Part of a small language model's weights: width 768, no biases in attention or MLP.
MLP neurons of a small language model. Each row is named by its layer, matrix (up: input weights; down: output weights) and neuron, and shows model dimensions 192-383. Each number is 500 + 50 x the weight over its row's rms, rounded and kept within 0 to 999. Numbers have three digits each.
After each neuron's rows, "fires on" lists the tokens most often at its 100 highest values on Wikipedia text that the model never trained on. A number after a token or word is its count.

L2.up2107:507544318492506520459568580405430580467490467499547507609456484446449523442463531489542514493540552515568547523501483447507542606482432521644656501393526529518511545412575589474433525535532550516450537495481446498567541510476448553540498522513406515511545586466381481473447515482554492533425543551507574508466610451503496490497515562513514417483475560564476350479488550517566473481537534492501504491426522507494564544487453511503541490491576508507476513448561544545499486477428449488502475589495483492556511531526501462403571468519523479442550427470486465479397600442497455437
L2.down2107:501380477503534530466565470450543402541556448514557474536490563568603467480440502494541364424532494414477402584512504437518571432540405498449474403498466547586518555503507536517514462554569502421454614500474461497535500380541441538492475519472491508581631508488423544550423549514474437586472550576382520427481584475534472517528449407530508523496503484486599484439464498496541558440549560616511483571476549544474480509541538476390500541554495427547431593494535496588474586494452572544478602505495467516395507564605427495502532537549500474449482574490500466534432482477534359401
fires on: " $" 28, "t" 9, "′" 7, "old" 5, "de" 5

L2.up1044:429512568382526456528528494446436440549559505509505539467417494496514498506485542500498431510432518567535566595425491531494511481516483564503458518382364510512498499468443481492505400574522545494381456523479481408417500555506627422506472495494486448483467479372412526507558554439523519476540524530519548481484409532486501510482497471511435393483535522516532540502527604486525507403538531572573470529602512501442532551490548439504592503427524567487599574474499455547492458479464519443431525530487475559571466540502408447439548481561546553478456584452515521444486479571508563501
L2.down1044:477472531444450436488601524588441456437507488542491505548430486455460557426519534498528508454427463556537599473466444526532546406475546562430571585476489501471479448557627442458462423507490483549450565557422389513540604528509455477521556433539511559424429559460441563539591492491515543527476527440545598496492521549453447565493548524478497496502577604476547472522513461430487545471485493590586545501436496428455497575465442540414570458475610508503570517470457472551474501514454474506518547436455497475493457507486458516511544506468593484496422371463485448536475466488555569474
fires on: " dis" 14, "al" 9, " given" 8, " Dis" 7, "ia" 6, "C" 6

L2.up2396:452460450497538554442452554503490475527557399497503554478555544469425486468492632503528416425477534498516535522467558498562560435633532513495589563429426500583419509575491470460462583441531475476538478476507486489523495465515545535484473420483520520494555490422483592504493521489457474504504537531403496445514461574507512508595561432527440523472561479538565495469589501464403594484445476502576539524473476399563623540489520606554452520533560544544451477410530515477501457477522461428444405447447625364495406522470479509478437511374534527468550495492450438531465617421487530464
L2.down2396:561428423562517532595376530442543483414515414524540419595546404542507580465427544510552409662534466501448410377485434457588495491482397505466469499506490456526489524522557574468455480471474481473491592534500424576510547582489479476570494582524520607491540511496572518520507565582447451511554532469368507499592439532457544500529434537405549520474497563579540412495541551465361487512481414574569540480558525528466514459580475344486428502446523432591548516491512501585524567407533567517495558356546531521514504526407575434487404491469530505538467573472452472417512493501438466499
fires on: "-" 34, "U" 11, " DF" 8, " MF" 6, "CS" 6, "US" 5

L2.up1574:585498573504563456584536542501583466510502478523523403518590518499570491546555511565563529489531467499474509516519443519406596463522526470453481440451560458481492577453471523483522501470422556574541459559492417537505479483523597478438450450628525501570533443447431420522528453438540620532485513526481505482455521602487424520532509463483554450508595449517444498455527475515450475436480464439472593537471432470443492528568512508495463443511512548487498434418599461514416477564517535501437514555502558468500530424505605548597511515528506545597483483572546520474467532508421594427
L2.down1574:500508483622458445563441460568557538491481473535556468502562394546537409609532490537478481486465506424509502526473435501474494506507605495493427503415542480503495555434458486534505433594490490518449513497476464521510436430509519519495453514536463490503495523485495523496561487497470553469497536532475505516498474516495477521466490420518477465460489388556514458553575470539467503466437564456479577498386485604465567495591530458498497497506479532434536451480575528528434494459484463533454491451490543528417460517493506552512575490532467490435443526556489450598415507568491408499
fires on: "d" 17, "val" 9, " Ed" 9, " Brad" 9, "ud" 7, " Val" 6

L2.up2460:418471513403480496410496633468511530454547542569441450418539540543480479463529450443441485449507472464553518519518389562418542520446548463560482484456474478564499539445483538519531487519504436502463513493551408477493472588501620505428467533424482534429546588397483498518547483448479481584414452512472436464449560442473502569605506478515475576445469560503441505469539481474501499532461453523551454528511573552463498479490532456457577365476540562522481472564555555461569534471486435524465519456548449458511416439488585450509592502512533564516403661565552444495433489563536536575
L2.down2460:494423459495481544431514495450486486545546452445404544427555499547538504538497570396575522538440491513434485481599482524426453493440536525492465514530442451429467465516518547518516515481574491490537465439543498546549531496535567450541481468517456590481450430523489480509560509421385430530439549537527512332432508468488496558514522403559441606527495534463447419535564609445443511458474544495579419494521542548486546507561566473533531491541448470592454478560424574458561478422507527458571478451489510469474458480562547482460508518502559563501536466540522467547409427523503585404
fires on: "M" 18, " Q" 12, "Q" 12, " $" 10, "W" 9, "." 6

L2.up1871:463462596502435470486498516476450543524553468506514468500494539487461475475417478534489477433523502542517412523524501440416542442472385435429455542401533482547418484442490545450488539462558577517469581455508519505590589448558473488467515473483495489419486392450578417532491467503451439526455533491430482534441528548508607478443412441471496505539496640595397482535444458481480342545560484524545489506420454513470482427574503625553388431530467527443494550514535461505494516417454533513493533492412409435505431501561472456518491542509510429460489566469465470497467578510423537461
L2.down1871:507467392505461455535388542536531555496463552546536467465547475470565434405489535504570472558560502502564461539437515540473503452387471430605483548560490482476432546491434485497445484477478512601507585472562493434560487484543505488507436470548444506495420507466502361489597501457533422477514452623430620540534505498474450507382454443456526486564508562584433575541425474432488446491555524456545435489371427477445576480412594483484453495471429447517436498483487412549457433523543515478568489484510378560510541527484502491530490530461508421466483549553480513535586452495439457469
fires on: "{" 24, "_{" 20, "^" 13, "vic" 8, "^{" 7

L2.up1638:591464436485556539487456562533525578519473529489398500442389461507511549538447489529476520375553512505555493560516504398504545520462529490435467417541527416512446495492526544644499552465549484580483517434513567515486572422559505520541554486401406435476478445462460488487533505509514425500472515619430516574482565443501492556406456507441533484540498546559488414505535452402512470512493520551459440526537468456461638491473457550547516391514524520417507505530547496481430543517523436567528498503471487561417509440458421404544389596485525474467453393529554473421552437516600492462
L2.down1638:400484508545587512460470540503512509482492487507486476500421447469571523448470580507527423567534609366572411517440502536467447485439512404551506497502436449514498518470516572486397496413503476509606402566516495525503507466500536454564576488433535372452378403471509539473525447502470534477518506492419486380546516478464448541535422494430572497502478502507433483506505509482486504511504578615460436564487504453410469479610439540489449470479566511517494573533583466515397518509529436505573493485558436429404467462514481399465502551482484495465516538525549529513516479521531511505
fires on: "(" 24, " (" 18, "_{" 9, "^{" 8, "==" 7, " gene" 5

L2.up2032:411473504402514543557501581633419468472544632531471511492529552452531469605431525488506575510530572541560398495417483515494483463457475509424542501476472524605438518537512457492481492576490404448438596455466544486477450565391515528526512384414495457550577550451502525388488492451539482471469563527440463545471500440542591510509480455480409504549563489511398483487468448443589561504543445477466495428476532557514456421498541554425442530476487495491411576553560527489511473466401466545515526496493455453482450391483518556507523501471598514550521491552475503486544491621545459475
L2.down2032:475429513478476518582485546564441490489435597580466457519531490490599386489444529511512547547476532518488528451498554534429504390474454467480561458484496521568449545447502442439424473525467596483479528526569441538450454514406491508422411463414453426521544593524483474519540518463569519461433530507482514523493489523511568562527460439403423473510495474475478484498424444440585610493544490503570457477535379477495517512525606490462500527582543453550487528436483446481512499546529529497556497650490442393504508555504491485546532533410506489506499432559502497450558516506545578470
fires on: "•" 18, " Du" 17, " du" 15, "du" 12, " de" 11

L2.up1387:465513478568536372477538433582438456540519436484551453472506425558453506500522505555472499564618426537531540553519618499572492441455552512556377434541479507529525467551493589454486337465464512417496501413397406484482557495553434555451456558486473485461483545450525564452538482504490437543510487485442581513460468480480563514513444505442363503477477417448530447499418501410438460539410554501431474480474456521443424459464507555571479453598484469487552499488524502523503519487493553538472464547441567518572550479424509445479360547519449546555533581528510514561470432426572509435
L2.down1387:447509497577561473540591475394465595448410596506425548470552492494521469490499544550464543528459527438488487501538387607544564439459518547462498515494505552511443512617536443451547497418521499520488523569474552426525504456470482490551519495495468481433506430515484447560494457494509528485550463548480546537545532618496581464558544451447468518509506526494553436469516490439520389500452489517569462463500578498484555557540479487463474454543628474434526463460408503513392495553461493397491492581462507424494570556478491464531497552456580540444508460405460501509469502474549496477
fires on: " place" 22, " medal" 18, " degree" 9, " Medal" 6, "–" 6, "s" 5

L2.up1000:548509430521471538474448424552389470570547517555512553396473400568447444537440473438573527492521576532446569521526497509431490506565475518417550514392494364398472469478456447467553490557478498494553458392480489479446441512585531576459447393457481436533520632467458467567482437425577446469591547540471539470538504538510412523511476494534421434528521544498465447511506425445510468544587566491492438575510467571456519461485487474519453589451559557564554562552505503522477382503566504485511456530481514541459397559477496446502485502492483505457443499519511567492547517462501616552
L2.down1000:524528487491472508515526397392515534508530541502506556429406502554477416534620524450596481601502454489469517491487546593481457551574477456444528418545495556459471465515472453487467446510541464422595573531503493465518472542397526521480521421479526524551473630452467557501455448543534496446467439519525552493545571376567474493492487519473463460505581470405401553471541471460504508434447534494439522474531423531606544492614507449481497465470515462483544499518547504434515440364452432532422476489457413537407521465522433420501469516444579321528442437496526486449577541595506505537
fires on: " he" 32, " all" 8, " do" 7, " she" 6, " who" 6, " de" 6

L2.up3063:463452535495474444469533502504440353479481521493450473504538520461570479450485497534532543516393594543470439515436409505547438457504367394541529566523554501537614478434437522504548541444621555512505570551500519511474462506510450546451468568520540417546536602548518484452488446471574397433481519461479500504430429449506481525536534444504507412599462484491560446553413458490578541569537524586547565567454507505540530465582527610510420548552514395490590453547489570554530404495506579543559542605506576501489439496471576400333504552422442468561512520536465461509507497600523514520
L2.down3063:377450624368513550541493494437484534499535499485474514460440532512520476496563486476460469527449460482483544434572535567381524523495491491432516467554520591431594507359403458512451467471503581482483601437488504515466473484508524462475526490452546453549472519499507530492515424479468488489415531529470484554491538536514464479526598480513488469534481383560545438479420387509564477457361491453537546580473446476564508509509540531540511509543470518485423517510520573419456439408472494477497484635469473475479485468567487565508478514478511455413492442509566498431476506564576478500
fires on: "J" 18, " Da" 10, " du" 10, ":" 9, " Du" 6, "H" 6

L2.up2794:488544482513552457455455481527532593583470458596482482535528549507344602468490507560442486453528507522501573469464508466467531465597544477502512487532503506414479521545534489376501499469499527540533525528535528439398490586450484441596551461460430568546498530480556435513534474517499475522475393505529522590485406436490470521574508509547570518537474400489512468438535504507462600471394534408574516445375508495532485526468486420494550540565477535511524553496542613547493472497607486513381438503435453653475572546534542426469522545542525515443553461512523524536497467460431532489
L2.down2794:633511444526531453536424575522557494536484516530386530508499582506564455517561512478498439563458458344506565473497472470374481524478510497448442485490498526463601482426447482549434569546529469567477486436567446522469499550550587583499532450584529577516489555454554442566515484470449498460436523490439411496596503439532508478526449487483461571472440515508571409482501540592466458414557487465573400552530502420509551592621509455490466566460544465520432521484533558485463572498548496515549465547544510475441443462529449485432437516557506542457497501529595495574467484461346496469
fires on: " with" 34, ":" 9, " into" 7, "." 7, " by" 6, "via" 6

L2.up2902:455473473482495498489433424565554434448518482560422525559580384541506490444558524493545515397470562566447448384565505469500535505527463414499470445483508565535457434540443475453553544508556484585542547629494477550444498475497607551503583495577394459436532533531479555528519488430451459468551479518554427494452545456491578458501452562510559519433512494509581537502523361433456577464433496480535573526419562546493466573560501379561462417517446558519520519473460536476574473472537459523499481542545492512550540468448477461560528456504403474521549469495503517541467402548449599575
L2.down2902:464542450536506442459559467508439436550585464523637535474498500454579447463456483509511407462474606534461460512435599497510427559532547567493436600487564500509577611498507541434450611460367536461463487592469507400519597473525434476472485549506574670538496640606477600533466479540464536548564442508496466479454401542561466412431539518442493510545495458558511471537525505542501520560479502488512392479522548550489546369567446520562507456613549535574566543508507482475519541510511475421483462473476538414564494475488556517565474457539468447455497409485486514463469470467483497477
fires on: "s" 27, " for" 20, "'" 20, " to" 7, "ly" 6, "the" 5

L2.up1481:488441586485517567499436487512452487517484528396577519508534497594517456576588550426465517531509466491568485475548484493513415420503524488541492563533496465473492441430542484481502430529393441492463502460514592554527483474457531576443510499434531454461510532497406455494526609611465527516557558533423527555506484498412456518516510533530572500478471519483545502400491431459475437495467544484492617520514456468505464547525515507630515571565475434525543512407599542531569544568576470421524494546537453520504469524445522568385575456517531451504466429456498434508551584482601542566
L2.down1481:517520444507468400539409571489535512614487539605457618523480491512568580514499562504490596472501503440550445543445448525522427502537461465473556568525393507581549565494476523532496518567496570468523564466470490499540496424474351495472602460433510477483451425567609439454526536489422485563520576505482514511501503506450480442502403488532431616511537399479540497522563503463472560460506502522508470516530450512559489553510422464555516441612487471525513507483490512521532512424473542408487541494481559468500481449482458482505532584505601433441544575438474484492447486393516528587
fires on: "\n" 58, " |" 15, "s" 8, "ker" 5, " Colorado" 4

L2.up1887:468458499531593493571499536445472458522456520527451503512475420398467516479454408572473493506531575500562589472523484487418501536485446482549512450453497462584445489549515472432504531508520471461454512456528538491496587529511452552545571504539421541525563440499435409555519489520539442456582514503474575536453467494502559498501475454429504560523479514459538487501549490575502455411483527444566549534515552513515516433402469538452508494523425498554474504470681510457521483530517522609513515638423410484436536502581470525495546609554524505491453412400478519545525543489554403508
L2.down1887:441549424543576548546457586498487530471459508511488507598375580471540517513513472547571486505562540433569465438534492503496453489529492486504506603500424504478513484536452588450563533543577521508540508468579452516527479587460410559542523480484484557385453501565453526508544484525450480473534549577480522503596515520496490397475452431436513433481497540424534492484536477483484489456393477562550509478487577581425434519587498455520545529503442482501502574585561514450446540470455476497533426599513328523514528454563463496511532629498525540567574389476433592478528501540494494486
fires on: " (−" 14, " Thu" 11, " Wood" 9, "(" 7, "flo" 6, "^{" 5

L2.up532:440542585563473581483480481562497477386549509505546478473572524523597487523562433557502467548384480556417479361466446405487402482470528435478451554526491494534529445404478595436643542454547562572538590445559482461558493566573412514472499440487547478445502495538542508469487516559546527454527627434549493483528531433453487465507490427449542513577531465544464461483421468505464490537426552653515514478484458401521557565521453586391623608497514530494437561497497465576495562500462467550506474513427417587537514448474514513443481501413502490457526515519483499511383555524396507489
L2.down532:480571623552457561526471513502496477554517483491537429526589392512439528485496494578623544446432479508454540515465434460529473525421538490520470474505393517481446485512485554544567456512506500474444507462579465520551442504415474538490491558459574462538522474490573553471497503528592485579528603431548510513491564455581464445496524448466476476545456503491616522524531435515534525509481526515379501546467496474497558600517483464557482453530494481393559499440419465567479551546457449517532488484510520512480458460481472518544508477557600456550500470475397530511382595520458554527
fires on: "\"" 47, ".\"" 21, "\"," 11, "\"." 8, " Bern" 5

L2.up2951:567513430566617592517568506507493393481501448498548517487548526467424462454512540520509519501474503464451530535434443499575499603488485443537489460530471417486496505446609524479542446467582505413618522451462501441615465527555539400378423568492500511556516467496494567459487450376522484574598486448496495512444476484530489476449468479467473441458460485504548514545481488376459526520538565545473546500579457498550550486454503496604519570527541463585493485532493560446462541441516537474549530474541493528478446541498573529475542346474584522518545536473396526527408402563541511418
L2.down2951:487420404523550514571446464500543486448500476456596571536502450463530533577448499531326535426509456489607432457412488463530531378499490478594463510519529551469533526617498498530434484538480474563532510451560540505544538535481517559468500485595423466512558486542494463542598531577385560470394485548542498559523460459552419540491478516587399453444596461504544436461546545473438420550477546568467496572528407533578449495511490502546478419464548462503507477550467458411507482474574576453480531419516544468410501463484379479437503572439485557449549489509544537488407529518543590485
fires on: " of" 57, " —" 18, " at" 5, "ore" 4, " –" 4

L2.up83:505612489462481471550486517555582567508536457586532392473507418526550574412467479569466502472521540517545503498408522342555557516458514511546493450546445457513484456563630542405496479489534586553486509477563500440567563438469452464489560500524467552478479387570468482596498509487520431569555488559546565526397454518439457508543439652491504585504469498534430504535476519585527577499497471539516525578573489453503479511554403526521479593537406397495498541503545365520415568508560526486521539597443509500532597442512377481526456594555479479462479507511419488517536570527372458502
L2.down83:461538427445505496554477503519528489529420445588477464563506525428507488462472508576537489426484510480448443525366500435494502516571446480470510537472511543502468443581466584412408481484508581510457443443547516511535465418524470493435448480554454439477411440523503423525470512553533547503617436485624430494425546469474526497464470485470578567436517552499459419452473440527488545449463545452477501571498535479482521586586447547518494545504497439459471553502508518553594492634560520513489526584468489479403487497531433531613455480474477480488432508453548420489501482545495454580
fires on: " Al" 22, " Ti" 10, " Ret" 7, "Al" 7, " Ben" 6, " Del" 5

L2.up38:495462563524491610453550474553591571474569488486537538555478519571458511397402616537510547473509484492516635502495534471503634484510564507531467539511507544529489558540488510529538566455563462550522532648513591548589314472505565532471467523550467517498498495513506491537464467471596532405434505442488482454497518494496478457495579567530408464433545496496512510578451479525503530391437528436515513527539537464509591525538408582399485374458567567585478506504538481367572526552538457546475524432521466483490519550470525495547633436497500464505515465488597600549493507446489530503
L2.down38:418442534443470497493459538478446489483439544551410604385448474436546455610448461461522546535462502635532491565500475497481471473447501541416556559504523453451419531502465466648478575531501479437519497475473476447495491523575543576441443531592528561594505545511526483496494526534527468531440437521556556440561548361473503451511447514468519525481536447533564477507554512504498492480531442445503435436487555512491558392520532566504509449525402539430483431523499479539508533540492483510582566518404507538463473522548548580477509477510493424457551432479547521496566485550514460446
fires on: " to" 19, "t" 9, "ly" 8, "ve" 5, "ever" 5, "d" 5

L2.up2982:511499561499515517429456431557396550454585592505585452487551571509501578431442530483496477510413519469434423527480527512534462444498449456589471456513389562522595494516498521383575444476464611542467435424604541494478510527513443440447570488437479488519486580539557554453515521560514428447515569487550532507508498487376519483557438446500512562519508568406529449585507521472471456563377484497564464388556523393467515509471537486486452503349558430510507559502452499519468505399452491545390545401517440529549495468439450587482459480482514445451519504555578432459466438491418451485
L2.down2982:597520467543450482498525575474468477500456511531503494571417461469488518473509398474504486480518477564433408552497426537543494497492371482561486505520463510533474539593470571555466527487468497532527613439469531458498537623513504554512462533498502422520559506526445430495522453506492495519493498449468493446474587485538484473520519406504535531463517520505572549407577511534471505495552476542447511464459387459403552490608485503525492512478408497412498588542532496598508551483561528507550512473456482475475511448489462457455539450437485535632377446492465565505521534558425548534
fires on: "\"" 57, "." 13, "\"," 8, ".\"" 7, "\"." 5

L2.up1706:432483536482493510492586470491431453376458433548567487493504543492549575518508523483484468371407484537464500553537405475516582533462499528444535493554506425474508460515501504443518441520417521411500445561599576570514553455500423493479460543566461527480497594498417517505555517452478477561530510438492492463407499487476458492552462441588398541514556533464497582528451519532512547422542493517499481542601453499469469415529471565436498495397512554528518548519457479492489562454479532522434428455565533541532632482521448502433451479587602480438529533501515490554530523567550575451
L2.down1706:466513543433490539498567506508485474467510366432450442556514549458532468457488507484468476511515449545419588596544478474537533500491501566452461456522468498483487564528496527513434495470457466514581539501565495438513532531475417491507517531545487518518518479505472539581433402513410519474503597538536478446451572484477458502508502494481459460457532487503405609527518580546503507486449608563538462449541433377493535543545450568484405497480537559494529540516393597599496516466510486493483562587542623451442550482483379533493547450451477473525531535531545528572543568530445557507
fires on: " dis" 29, " over" 17, " Dis" 16, " Council" 11, "s" 9

L2.up1721:502531478554595570512469535497497548466503556547604497469579505499430460527491477549584469469425514362566436449393435500441476417507510509545511534516400481515514534462392538415591498426563542505487455521531452478484530478553542588484449442535488515615450382551585496596449516554536440471536457590587455442546457452480527469555522438520596458460361504448513494454554540560487564528586601511512468519540566582532431527486473528516460443503516588547517507546508501487592442422458505551478463578478437549476488447492469451423444477510507441576458549495573345452577493512505495485
L2.down1721:463417515544443544456567584486539502580474487536504523452542531483468418538548528689641498528429485524469510563415479495463508458473407411528523610498401491447565592536526602584506516437449508475495478416503444472438475533556547581548431460608560479557493454445438562579486607482549480495477552456475575452514534576485469518494452473503606440540522607491440488473409512463499478466456436520450532464528593428539456538470385559462341525480452482444478553473579477464524573478496506511477484428461506455503476434417474493537573521553480518538527599510466531464456489513477584490
fires on: "\"" 31, "al" 27, "Al" 9, "Bo" 6, "bi" 5

L2.up2955:459374487550388493469473510446521527526502513427523495477500470580497572561494522506506568453549530460489512558550483506471531480474537561475460456591533496484425445570500450479460410485512525511408472454588552488461566457556511468467480554473486421554499513500417467445420530489469459483447465464459489441512491472440505521451532571503556491533428442402468462446518435486437467459507513574515474445501549482460451460435604484494511439514396524481622562468499484569435497504470514578490513496499448507570480579519484563511478553501495498485432571475532506521465446583493435512
L2.down2955:534477435538484488529449414420476469577593551394557495444491475551472547490470560493586486585561463573353559597544497539517574439563470599494521492602513482534474496547482518455490539481565584424530537524471459599529468399463342426589480500473450474551463502558552434542463553537396411510499450515389485488513440622464577598485616521535471433545566486487501592582571506507506484387513549518415486491493584467521534516544493527488486497447408424475527469568471464546520532441494511523472500532443453483465523528574532509444475590431520620452525544498428471462480578563517509436
fires on: " medal" 15, " arch" 11, " details" 8, " All" 7, " Medal" 5, " cross" 5

L2.up2391:476503523556484454532517491405567565425481507557475436498510528504456596489514518512466425453530518543542523506446524500560418566551490522550609420546574411553583438443585496446539428474496511423541561477490494496587446455432507534505499469611447547534478500532429472480557610507491496565477403535448412458434504434406503453526512445469557504487432449471483478506444536527385557494460517480376463465549563448554418449448414449492433550522513479524514472528448469477509559575494516407502433404515550617488505493524517526529490544590525501526421587558434512498492416532459482460
L2.down2391:541528435477518580501532521487511418489555387495409577578479552545536467519456438489463481512532481447504535481439573438570471519563449445543508486478484526468460550409487510542465463534577504503512454482444537508420527551505493525430409511508370468507491458489503514457507384516484497467576403457446447433538420523555510601489513389440532528489430569521495441546458495471490505461490493569477541553454568446558498565490457516506529465490532568479593474538478513557517510478523536471511574490522491475624459509597498418435478425484502566530409477489524568530460557451499483557
fires on: " by" 22, "s" 20, " of" 18, " with" 10, "i" 5, "ke" 5

L2.up3054:557616435491485453526476482465543501461486430518546473541424487472419510442518527566508568456500553492504549423545614593425515489434472498496451461442564418499501477464424512530518533444490491437458520501513528525515390612520474458456396475388480531467506455520497421502534485416442489478486611401514519539492512463517490492460523488485524510528609375584506521659484490547418502518473473414509574404465465552518545532558480506448418548515500567464541515457558482499485462496599554517493523436529587516536444459560495539438598548404577414429473561532462549438487447517491532362
L2.down3054:524536500541540526542497575538507520441414460422458484523482503603473470497481505512580490442502488423499519571492566585575422464574483449512445510492587444417525447448464412522491535553523507474421510520502479508476450510551507543410462498442476602356512456511510474576577500398544540573493527500579520529502474394535408560492537525473623576533605492556555410529546505513530492465355498494490482397420553533424631413610542619470411453429528496465520486521582496544506424489539527484507491490450545492460429462480465510498479542560587548463462522469532397561448476543554428456
fires on: "avi" 18, " Jim" 9, " Ed" 8, " Val" 8, "ut" 7

L2.up338:512537498512466395476538470488568527471455477481487509514546532523384482459492471449482554518557479465407560588585478419445495513563506481520540503411516539541479458519456458479458532542451488476573585512421401587621524486457518480605477526487519490461522500610545524505578456375524550489506451480393554521484577510485540394487559473562432464455543436418511454486573581482499503401603593433588508516529468496462495464405474486540569503426544590464537616453494418458506534462561440537593450527444430531565468521509461543484462444558453526510417551579524376500446616534498489511
L2.down338:563467616609431476581560522506565503516475488488468431418459497411471561494475480488435487449502539508515443532455503470540492497460547484452560503506478569469528573459521496563487496394510505421525581442601554416525548474474417448447471425468397515510502370522505559495495445550521500577564456448452568620497507491460332468513447437497534443523491480565515507537523402473427527464493445499454472607469497527427478442447525517338497459600509608562584605566532493552404501403520496381509454384492497589566445598498542432513518539413554434447560555608522553471481500579524529428
fires on: "de" 13, "t" 12, "ctor" 9, "ment" 9, " price" 5, "ly" 5

L2.up1575:447411406576494499535487539484478457484456473513591530511496638434430507485533531517581496513543499589447499489487448527326409460429473479585524527571421432508485528577549525422405492448594429449592541510493554505471531557510567567509455512499340443433556583481523513388456579548535526538558505470493467475400519599439393410547542578587467505452429446421490414558524512484504533538568528552441595550516461556523456551503455454454424479492548533543502489544559436521519475480533488491576400511495450550509588474513472431492536476554528499513433527460467556543505540500543485383
L2.down1575:440477464511491476518546505415521436430477604555480552550623465516468446538403454477572412499507542475580527485468471545435363481489516409652483545601545471484497587519438458494440505552523513476503543503540505481515549583531495527456514410522400529478569532583479441555501493449494518512508481475469474522472420518529541495541540567557472528517507504445516454552474502512533502518546495490513532485449486460557530551413548470452520494494460545575447492578489502437537523487524507459513552589530484484410565435465470540482556497517408546475408623556457411550367418481526544492
fires on: "A" 22, " by" 11, "ا" 8, "ö" 7, "hor" 6, "S" 5

L2.up1248:480513518442544466542553538515611434463477426458692492504403442474433425484530602489484588569503546581526517505503455499536433499479502573504462512448448440506583559550374538566556449467515495554504577480433502449478440460487495568464479571542467522490528569485557526471457535476480513526551516534532537486634536440454453496521560541573491464525527435439512526487489443506513439490429539553590515532507472495476513443548528421564431487483563479559499498503501597534492561521504539450526468470464578469378496516483472415450519410483569535479642344515479433556573569448517523478
L2.down1248:628450569493485474487648478435484515451474470546506495519471490481487442532557527563502594488455438519498425504537577555533448493559518407552508489581525412440395579543452404502569510549505481533521531463511569462438480505511512440455567509493541567528483370548569574491466461522595576615493412551484513489507509590475470522463469473535446477428523435512463489502476496466502473533583481522494419403467574515503443500517539590534497619502489496553444422382542529493473498499550544445457579516423452526524500476507440581488532568401484446460439519439396499504490621506581434518
fires on: "\n" 42, "," 22, " (" 14, " |" 4, " and" 4

L2.up2857:420514387563607478474522459625576471443473494531563521404544414532408446487480541538622521460494458489522430436490444466434506519436470431505453481575536507459444541508500538416565550395547458545536443537539505452615466474478608569515449577459420464539488515439492513489433504466532408501404534447444427384609497500513529527525504526541583586557542476546499459565430480512544406589567542446549517466550502489592498488526489482511560559479439462459502515421548563412505498451405402528469458522532551558483490493468523466433560567451481540540436487483472481431606557534414458477
L2.down2857:432407437582507494502425517589549492531422441443511574432523477469455507400498496457560410493467455426469421495523520575526530516524492536536449492473535542439450512518467522499480544501485438558546397529524556501581418520449491543539500516518439506538544499516477536463451471476502416440435554467508452415664592527516573533494560552414631492517440557538501438475431472471452486554548478513479530528526494407544456487530399419481522495419545523404525555454552490477515390489460454487468430531489546528457496490431430514444600455515358510519499577558493452481524540558413517446
fires on: " Mal" 12, "mar" 11, "ma" 11, " married" 10, "Ma" 9, " born" 7

L2.up221:591482462467543571583456531486519443547438519553486610477442493567480508494457473464606574577491514556520540466432455486489435457410439477499431486461576520548513541490389370461605502500513539505617478448457456511489509508420420469498565498451398458496533570466637526427530487407574489477549597514482552564395458478539492566458405458528470523514500502495508513483498487590544439480518482498536427523471498505515427475497519488453543539493443543488519555590488441555578428583518430507540440460506526541470509541494503482524548537505417449456558461424604483510525543502346432458
L2.down221:572436534509499512639498502515497533484403548444504538523472544463516465397537473481589487540484484599475487522482467478477476471449431491468456581461495473567485491444407429586475526539518498523501493452503526569425476493484522454522501486333504435533476569396484439559514417476479541508524531504595512578476457506504557513606474352494502568536456488499409489446501590432505543559520515458493376578473460482469435627453554462462533508436545480533565541482508465422545433548540513444549397565487522579473546601509502522479528508506556600504529571488488439554553461538521429546
fires on: " du" 15, "tu" 14, " Du" 13, " Tu" 11, "du" 7

L2.up1014:505442438444515532484574392512482602416519568535540499616400429453455467504586488488495513513413460458536499459448452492504419522498577508532564557444531488480394452495517409464525475429548524491517547509549527483521578475361589524524469539530423522533525503505467551483528514559464547458476467535569435529481406541468472533557390514493504569503508583646491400604574478572528491450476458489551486499460575511479523514483548452438494455412483503521464572586564523414518503486486543581585477515593546468547534480496495493421504527462520503575486481474530319459492559552504508549
L2.down1014:576428401446554550357523498472513483454465517469496580561437399441523468516513575489582452481446455488505569456470427498509468512520494418476438551508506579524425594493581460514442569433555555446481503488550527441449556512445600505463499477525528453491554521472451463571489595500589491512481431515566494512562424528508428566469434460526492595488543469511544408457538485529557576546490480521486427448480419543466445433448499534526524422485485572534325547529578527504518583488411557458528520519448514435603522461449495475523388509458499484582444482546597489526570554531473526522
fires on: " O" 26, "–" 15, "O" 13, " Al" 10, " Hol" 6, "e" 6

L2.up2318:409483460507561464460469536567483551506451376519543443421434542461430490442533588504575572502419566488488491529525568496502494545492370546536515539458491436419426447519412459577504463514441453480535558382580393545567533570503581495516549512468513510496492525468454451423488433576512423447462443490470415473489510585524525526563468436572432580526575474539466460536503551556562477545509528494481441512521528462447478514449421461507493560446472473470511577434548533458504490512504536473498463556504665536436515590517523477510538542518533431603455453528471535511591552526467520629
L2.down2318:498426526524520433475468417555547453529405501486546540543553486452507481467481466543546547491455502558534405580541610560448574528508390535529608564408497488414553476488508526638507479595470489582494465532580449552566534563461549487531441571520438548516485623492504493457495522500456456522419527453471407473603514486573550526495541503504522519548509513517452433566514622493493468460468506597466467451516542503455474459470427505534604550455469494483412554459489483519452533437457468415583437485445504588506466589537455497576516538545493444505523467417535532475576449484479523584
fires on: "ma" 24, "Ma" 10, "iti" 10, " Ma" 10, " national" 7, " Gu" 6